Weights of a small transformer language model: biases, a variant of Adam for these matrices.
MLP neurons of a small language model. Each row is named by its layer, matrix (down: output weights) and neuron, and shows model dimensions 272-399. Each number is 128 + 24 x the weight over its row's rms, rounded and kept within 0 to 255.
A block is one neuron, or neurons of one layer that tend to fire together. Before each block is what it responds to, as a language model described it from the Wikipedia text at the highest values.

Description: Table headers, adjective suffixes
L6.down442 [140 143 149 145 141 124 134 132 153 117 141 146 106  83 104  96 108 133 129 127 123 130  96 126 153 135 105 116 112  87  94 130 136 138 148 115  98 127 153 122 132  73  94 124 136 115 143 121 130  91 101 119  99 138  96 123 160 109 135 130 131 137  87 169  99 141 150 144  94 134 146  90 122 138  91 122 142 169 168 119 128 122 121 154 155 120 148 154 174 143 134  95 129 210  99  79 138 124  92 159  91 148 156 166 127 132 145 136  80 132 149 121 127 151 143 138 128 154 118 161 108 140  85  93 172 107 109 116]
L6.down731 [140 103 133 134 109 121 148 148 119 108 167 138 101  94 148 118  88 114 124 134  78  93 135 126  79  91 129 123  88 136 128 121 125 113 150 158 132 107  76 151 124 101  83 116 106 121 115 121 130 106 149 120 130 134 124 100 135  79 153  83 151 131 149 116 130 150 126 139 125 127  99 106 140 121 146 144 119 104 129 163 181 118 140  97 166  91 115 142 162 141 140 149 130  98 120 158 152 133  78 151 139 137 112 100  88 151 122 151 123 141 130 160 113 140 135  99 156 127 104 151 151 124 133 102 139 143  83 104]
L6.down1101 [113 150 142 110 122 167 148 110 179 119 131 127  99  91 143  95 126 102 106 123 116 137 134 122 146 153 137 125 136 153 132 138 137 133 141 107 115 122  67 153 107 148 114 137 113 160 120 149 119 137 120 118 151 103 182 133 128  96 102 136 134 140 133 125 122 128 107 113 163 128 155 111 103 141 100  72 148 108 105  98 113 159  87  71  82 112 170 144 141 143  94 149 161 152 130 105 136  97 156 103 148 147 140 100 130 158 109 131  96 105 102 114 122 138 180 132 115 130 130 102 152 115 123 138 130 147 117 156]
L6.down1252 [113 119 124 151  96 151 118 108 120 132 147 117  87  93  93 128  89 124 117 143  87 133 118 164  92 174 136 130 146 134 139 129 134 118 119 163 113 145 130 118 116 102 120 112 130  92 161 114 139 126  92 125 129 144 119 113  93 148 142  85  96 157 136 102 131  90 116 161 129 176 113 117 148 115 134 148 102 101 113 148  81 144 105 125 170  99 144 151 111 116 120 148 154 149 175 181 101 116  91 164 122 117  55 172  99  93 133 110  77 106 124 127 118 164 104 133 115 138 101 142 106 136 121 145 120 113 139 149]
L6.down1296 [143 144 150 118 143 105 148 161 137 168 113 140 120 133 134 124 128 168 145 145 129 133 137 144  94 159 126 152 156  77 130 139 124 117 115 154 171 146 103  78  79 114 100 144  88  91 169 181 102 156 164 127 118 144 113 168 111 124 122 131 153 161 144 132 123 110 120 187 120 134  99 118 160 128 145 157 163 103 121 114  89 173 112 152 141 132 111 131 130 131 144 111 129  94 167  90 153  66  88  90 124 123  96 100 100 146 197 163 120 103 100 143  74  74 163 137 133 108 132 153 124 134  95 134 126 164 131 130]
L6.down2462 [159 152 130 132 169 114 120 125  94 105 114 103 135 129 162 161 135 101  93 137 113 133 133  81 137 118 116  95 114 120 133 117 145 153 128 164 137 134 132 122  99 122 114 124 128 155 127 149 141 121 156  97 148 132 152 124 111 156 176  83 174 148 152 126 131 127 130 131 112 112 130 171 127 140 152  98 115 114 134 106  97 177 154 128 150 139 157 133 113  91 101 167 143 106 112 130 159 134 128 135 152 147  91 153 106 113 131 121 123 120 159 149 135  89 154 130 127 114 135 118 113 157 120 102  79 103 102 155]
L6.down2485 [119 109 113 100 128 147 125 114 151 125 130 153 151 134 146 127 103 149 120 158  82 149 111  99  82 134 130 136 130 147 151 103 146 142 142 121 105 124 109 134 112 143 142 110 156 175  89 132 120 133 149 145 126 118 123 137 103 130 116 125 137 139 158 124 141 148  95 134 155 116 182  81 133 124 143 123 133 101 118  48 120 131  89 119  84 169 100 188 137 125 141 164 116 115 134  93 113 135 140  78 134 143 144 131 126 118 116 154 165 127 126 152 156 135 159 126 140 151 123 121 135 121 144 147 131 128 111 137]
L6.down2596 [113 127 135 126 158 126 133 119  94 134  93 135 124 124 117 121 153 142 157 108 157 110 139 115 154 172 133 141 124 131 115  74 127 133 155 124 127  72 145 126 117 140 112 124 109 147  91 126  93 177 161 135 128 142 157 111 125 129 124 172 138 150 198 150 124  99 141 118 146  76 145 139  74 104 149 164  76 133 131 109 102 109 139 116 132 113 138 133 125 141 169 108  91 152 127 128 122 177 160 121 193 113 125  96 124  97 138 115 153 109 109 109 106 127 102  87 157 164  97 113  77 170 124 118 111 102 154 130]

Description: Infinitive "to" after agents
L9.down1154 [154 150  79 155 108 119 123 118 167 100 162 133 134 161 144 150 147 112 153 134 157 149 103  93 143 106 118 143 104  96 119 161 136 140 117 120 124 151 120 147 122 104 163 121 108 147  77 175 112 132 109 117 158 150 120 161 129 153 169 158 150 142 141 114 112  96 115 117 108 149 123 101 107 121 115  99 123 102 138 151 140 114 156 120 169 102 146 128 150 141 133 152 123 109 119  96  95 125 120  98 147 137 156 107 127 112 128 152 141 126 116 105 114 132 121 160 119 129 146 165 131 114 134 150 127 130 145  95]
L9.down3059 [151 127  98 123  93 169  90 134 163 129 146 151  84 152 142 104 133 109 122 130 113 109 154 122 141 111 151 122  74 121 113 133 116 125 127 135 127 152 137 142 131 139 145 101 137 136 109 133 118 116 110 111  94  93 103 148 152 153 134 147 129 154 151 181 119 102 120 178 141 165  95 117 143 141 113 135 125 125 124 103 141 156 143 131 140 144 167 130 122 106 114 136 162 117 151 163 123  89 116  62 110  81 124 129 119 125  91 146 119 117 124 150 113 151 129 155 145 128 120 151  87 124 134 134 143 131 145 132]

Description: Table headers and section titles
L9.down650 [ 92 109 145 148 152 156 111 113 131  90 138 166 112 126 131 112 103 144 100 140 142  97 121 118 107 133 139 144  94 148  91 143 103  89 115 174 110 118 143 156 115 126 119 158 142  62 120 125 135 107 138 100 108 167 109 112 121 181 142  84 155 114 112 126 136 109 134 121  91 178  96 158 166 156 151 140 164 128 122 172 102 104 119 105 130 120 160 120 128 110 124 101 155  62 166 164 129 171 112 171 125 130 116 122 111 124 117 121  99 139  94 129 138 160  67 121 144 117 103 160 105 121 127 146 171 117 138 146]
L9.down2432 [ 92 111  95 122 138 148 125 128 164 103 144 153 152 124 121 136  78 114 155 145 148 141 113  84 128 111 178 165 146 148 143 112 102 116 140 126 135  86 115 111  45 117 130 114 149 138 107 103 127 148 150 147 135 109 124 134 178 146 170 126 167 118 110 120 144 126 115 115 161 120  84 126 116 165  57 114 133 115 149 149 109 136 138 116 119 118  88 158 127 135 145 135 126 102 107 107 162 101  87  94 120 136  85 125 140 149 109 103 140 126 129 133 127 126 142 113 104 144 131 142 109 128 125 140 122 154 152  80]

Description: Plural noun endings
L6.down105 [107  58 124 114 100 143 136 149 147  94 125 118 114 141  79 122 101 154 112 123 160 128 158 117 147 111 135 134 140 141 120 158 145 138 119 110 135  98 127 146 133 119  89 136 113 129 119 141 174 169  99 140 112 172 127 147  77 157 169 110 132 118 164 120 111 164 111 147 140 155 156 128 115 131 188 136 137 190 142  83 137 109 101 116  99 125 127 138 138  94 112 147 110 116 111 142 108 150 155 123 169 116 106 153  94 173 164 171 192 140 106 147 123 136 138 107 126 110 104 138 123 127  77 146 100 162 128 123]
L6.down763 [117 126 128 121 147 128 119 113 152 123 154 114 159 154  83 143 139 114 159 147 125 104 131 144 129 145 129 140 103 103 120 127 127  97 125 124  79 113 149 187 126 114 112  92 108 136 118  82 119 164 111 115 184 120 135 145 148 120  98  80 145 140 122 129 109  89 141 120 171 139 117 122 123 144 127 151 167 122 131 158  96 128 128 159 123 104  92 114 133 134 162  99 166 120 120 136 187 135 137 161 138 178 187 118 116 148 103 133  92 165 139 140  95 153 117 148 123 160 113 149 141 113 155 148 117 122 125  69]
L6.down1275 [102 152 138 140 115 112 141 137 132 150 190 178 119  96 112 162 130 123 130 120 148 171 112 148 124 131  78 170 116 104  98 132 146 131 158 137 166 113 146 138 103  88 164 117  82 132 136 112 129 177 134 153 153 182  85 127 146 124 122 106 111 165 167 136 145 171 146 185 148 110 140  86 116 131 165 122 140 170 114 186 113 107 139 112  76 143 115 114 137 145 128 109 125 137 126 143 145 126 135 130 176 129  88 130  93 138 111 133 126 116 112  96 132 140 128 107 111 144 154 160 133 118 125 102 148 116 151 127]
L6.down1357 [115 148 129 121 152 110 138 114 111 145 121 141 140 107 127 120 140 123 145  99 141 133 118 134 135 113 180 123 120  97 110 143 124 111 109 111 133 147 152 130 126 134 138 122 174 118 128 145 119  77 115 111 116 101 123 100 138  99 140 139 101 156 127  68 131 129 116  89 141 139 125 129 124 101 123  70 172 141 131 161 125 138 122  95 151 108 151 142  85 144 127 106 157 101  88  76 165  70  76 134  77 162 195  84 167 148  87  87  62  77 137 144 107 133 107 144  89 143 163  94 135 127 152 172 103  94 108 124]
L6.down1498 [126 130 103 136 116 119 157 153 137 106 103 115 131 100 106 158 175 118 122  96 131 168 108 138 121 124 136 132 108 107 148 102 126 122 112 121 145 145 145 144 169  92  98 123 147 116 116 173  82 160 114  98 139  99 153 121 104 144 132  95 137 109 168  90 128 131 136 106 121 139  77 113 157 126  99 163 134  89 159 112 130 151  96 170 161 146 163  92  85 159 146 133 128 120 128  88 197  98 133 129 126 152 130 155 114 153 136 119  99 159 126 156 107 127 132 127 142 116  97 130 129 116 112 122 109 154 182 100]
L6.down1864 [139 133 153 134 126 166 136 119 116 116  84  76 117  96 108 122 103 149 129 178 155 101 126 145 168 121 150 106 140 128 112 119 151 116 156 118 130 177 132 135 149 152  87 122 145 128  84 114 145 123 114 128 120  91 143 129 128 142 135 103 151  74 156  91  86 133 174 136 152 130 145 101 162 114 120 126  85 183 151  94 184 120 110 128 135 130 126 150 105 116 102 129 151  79 138 164 148 120  97 154 113 102 165 122 114 136 105 137 110  89 137 175 124 127 114 128 114 115  78 129 126 116 111 108 144 152  74 120]
L6.down2141 [ 85 148 162 115 111 127 133 138 123 119 113 141 124 133 136 136 158 115 110 129 139 158 119 117 139 139 136  92 119  97 140 126 158 103 141 125 143 120 177  96 133 121 157 133 113 127 126 134 145  81 139 146 122 133  98 140 136 134 115 128 118 125  88 154 155 135 107 144 149 147 113 101 112 147 131  96 122 118 141 109  94 147 148 158 167 110 139 151 136 115 156 125 144 109  74 163 113 115 134 142 144  93 114  95 129 134 153  96 114  96 160 135 128 112 146  99  80 120 119 157 108 136  67 152 113 110 172 119]
L6.down2258 [141 112 148 120 129 123  83 162 111 166 153  69  94 102 149  98 147 164 147 178 116 152 119 126  94 154 118 158 127 112  84 105 131 121 141 144 148 185 134 143 146 151 105 184  80 146  90 145 100 120 113 154 149 159 164 124 149 136  71 142 153  95 145 133 121 147 113  85 112  99 125 139 125 109 112 172 142 142 133 174 150  88 122 133 166 135 152  97  69 156 118 164 168 113 102 128 136 137 144  95 129 102 150 133 139 117 150 138 160 117  70 149 139 130 134 132 127 138 134 108 115 122 148 111 154 132 156 119]

Description: Final word of proper names
L9.down1055 [161  74  93 133 152 164 137 119 137 106 128 171 119 153 132 140  97 133 121 154 124 164 134 130 154 117  99 144 116 120 104 138 107 136  92 115 106 144 127 179 138  87 127 154 109  77 133 147  95 132  96 107 100 136  93 176 123 119 144 168 133 121 156 177 110 147 128 115 133 155 122 113 107 139 108 140 140 177 129 147 148 141 155 127 154 114 165 138 133 146 112  91 124 102 129 123  94 162 120 144  95 114 107 161 127 119 144 123 127 145 158 145 138 139 110 108 147  93 166 141 139 123 106 166 109 128 115 130]
L9.down1358 [159 116 137 103 143 168 102 127 124 112 146 128 128 100  86  96 134 129 127 154 162 130 145 126 167 102 141 104  96 118 116 147  94 104  62 157  93 145 125 132 108 132 109 132 127 158 120 141 139 128 102 139 104 166 108 147 138 132 147 136 144 116 126 119 114 116 108 117 154 144 150 137 128 123 116 130 141 169 157 115 152 125 146 146 115 121 133 140 153 101  80  96 139  85 114 138 146 121 136 113 112 118  93 139 137 164 136 166 135 106 123  88 153 141 147 136  94 132 105 215 104 128 123 133 167 112 152 125]

Description: Table cell separators
L3.down70 [138 125 132 121 128 140 124 126 127 124 114  69  80 114 117  93 106 130 112  89 115 152 110 149 140 129 134 142 170 130 159 165 154 108  68 158 147 107 102 131 129 102  93 135 158 101 149 132 176 149 119 134 136 139 123 122 130 147 185 116 101 151 152 133 152 139  89 129 115 164 110 148 128 133 127 150  77 147 113 149 125 135 142 127  87  98 146 171 117 149 111 124  78 140 119 132 119  91 117 153  76 122  92 121 141 101 140 122 145 125  89 115  80 139 132 127 120  99 172 124 135 119 139 124 137 123 121 188]
L3.down1820 [107 110 145 137 117 160 186 158 112 132 129  87  75  85 158  96 110 179 114  94 109  72 131 111 128 115 109 128 149 142 143 148 140 115 153 166 103 145 147 140 129  80 136 143 163 120 118 129 144 110 131 106 126 108 125 134 132 123 144 144 124 148 130  91 168 108 146 136 113 135 157 122 134 153 149 140 112 138 124 176 117 133 134 103 111 116 136 170 130 141 105 143 131 131 177 155  84 142  95  91  78 143  87 120 126 153 147 159 185 110  98 102 103 141 140  93 128  67 176 161 134 132  83 116 152 123 115 132]
L3.down2363 [ 90 111 142 119 112 168 172 158 114 125 100  94 132  98 175  93 115 141 135 117 119 122 129 155 130 125 105 143 117 151 139 127 156 136 135 154 135 149 135 112 132 119 123  95 187 116 109 149 123 141  87 118 160 148 152 151 126 139 190  99 136 105 103 112 193 127 108 114 114 151 123 143 178 137 119  95  95 157 132 151 167 105 144  94 135  80 154 166 155 120 138 140 117 162 115 125  97  95 127 120  33 128  86 126 135 134 135 107 156 111 119 124 101 132 171  92 123  88 129 104 149 130  94 160 141 123 138 163]
L3.down2647 [137  97  97 134 158 126 155 149 115  94 104 106  74 121 152 125 141 116  95 110 121 121 103  91 115 154 114 131 148 107 119 151 157  96 123 155 107  99 117 139 131 118 131 141 157 144 147  89 148 140 114 106 116 110 142 156 151 109 116 155 122 115 178 129 135 114 128 112 110 172 131 103 140 120 126 144 101 130 140 109  97 121 110 137 150  49 131 127 129 161 126  70 139 157 110 112 118 143 115 131 117 112 125 143 141 119 119 135 140 122 152 113 114 118 121 121 156  88 163 119 141 126 109 185 155 111 120 153]

Description: Plural word endings
L3.down98 [130 127  90 109 147 137 120 110 162 138 110 109 122 136 135 111 135 163 111 152 110 125 131 119 154 196 137 120 104 160 153 115 128 145 135 104 122 130  68 146 125  95 129 141 115  88 110 141  90 149 102 168 138 145 150 158  95 137 124  97 125 104  97 153 170 120 170 161 142 142 105 158 170 171 134 146 141 140 127 107 161 117  98 129 156 102 149  83  98 101 134 165 150 135 121 127 121 149 155 110 121 123 106 127 176  95 142  84 144 165  74 155 161 101 122 128 160 119 118 118 127 127 135 147 162 127  91  94]
L3.down276 [144 165 113 140 157  95 147  80  78 150 134 158 168 119 102 194 131 105 144 109  99 159 132 141 137 145 145 135 133  91 128 102 144 115 158 138 152 136 163 103 110 121 103 136 158 103 135 156 113  87 126 105 105 133 128 135 154 112 107 123 119 129 138 124 149 136 155 105 129 110 162  99 168 104 138 106 165 147 156 154 131 155 131  84 106  90 149 124  89 131 166 170 141 150  91 117 135 103  62  82 160 155 133 112 143 133 124 144 107 117 141 165 102 112 124  99 112 140 143 111 158 138 105 160  89 123 137 128]
L3.down296 [107 134 105 135 160 133 151 109 108 110 136 138 136 141 137 134 134 127 130 129 149 133 115 113 101 123 166 105 121  87 110  70 118 144  90 117 108 127  83 143 127 125 150 112 113 149 104 107 172  71 136 107 125 134 127 136 138 114 118 146 157 103 118 103 115 104 150 121 119 153 169 134 125 101 144  69 114 103 129 137 114 164 144 135 111 142 113 142 120 140  67  75 138 129 118 117 128 113 117 166 117 153 124 114 104 119  77  91  88 113 175 156 119 120 138 111 144 131 155 147 107 129 146 122 139 133 111 158]
L3.down2582 [126 113 102  84 130 158 104 126 135 153 155 118 129 111 153 122 155 152 155 129  83 159 123 106 119 130 144 104 148 145 110 171 138 167 111 112 127 159 119 178 163 134 134 159 130 140 134 130 103 134 113 156 126 117 163 111 108 136  97 165 112 133 146 124 104 188 149 153 120 149 122 108 129 128 135 154 120 154 123 121  97  97  88 121 165 126 148 177 125 137 101 138 107 139 179 116 105 114 174 123 102 160 138 126 108 120  73  89 111 146  93 165 119 138 126 144 122 101  93 174 116 115 115 139 154  96 156 134]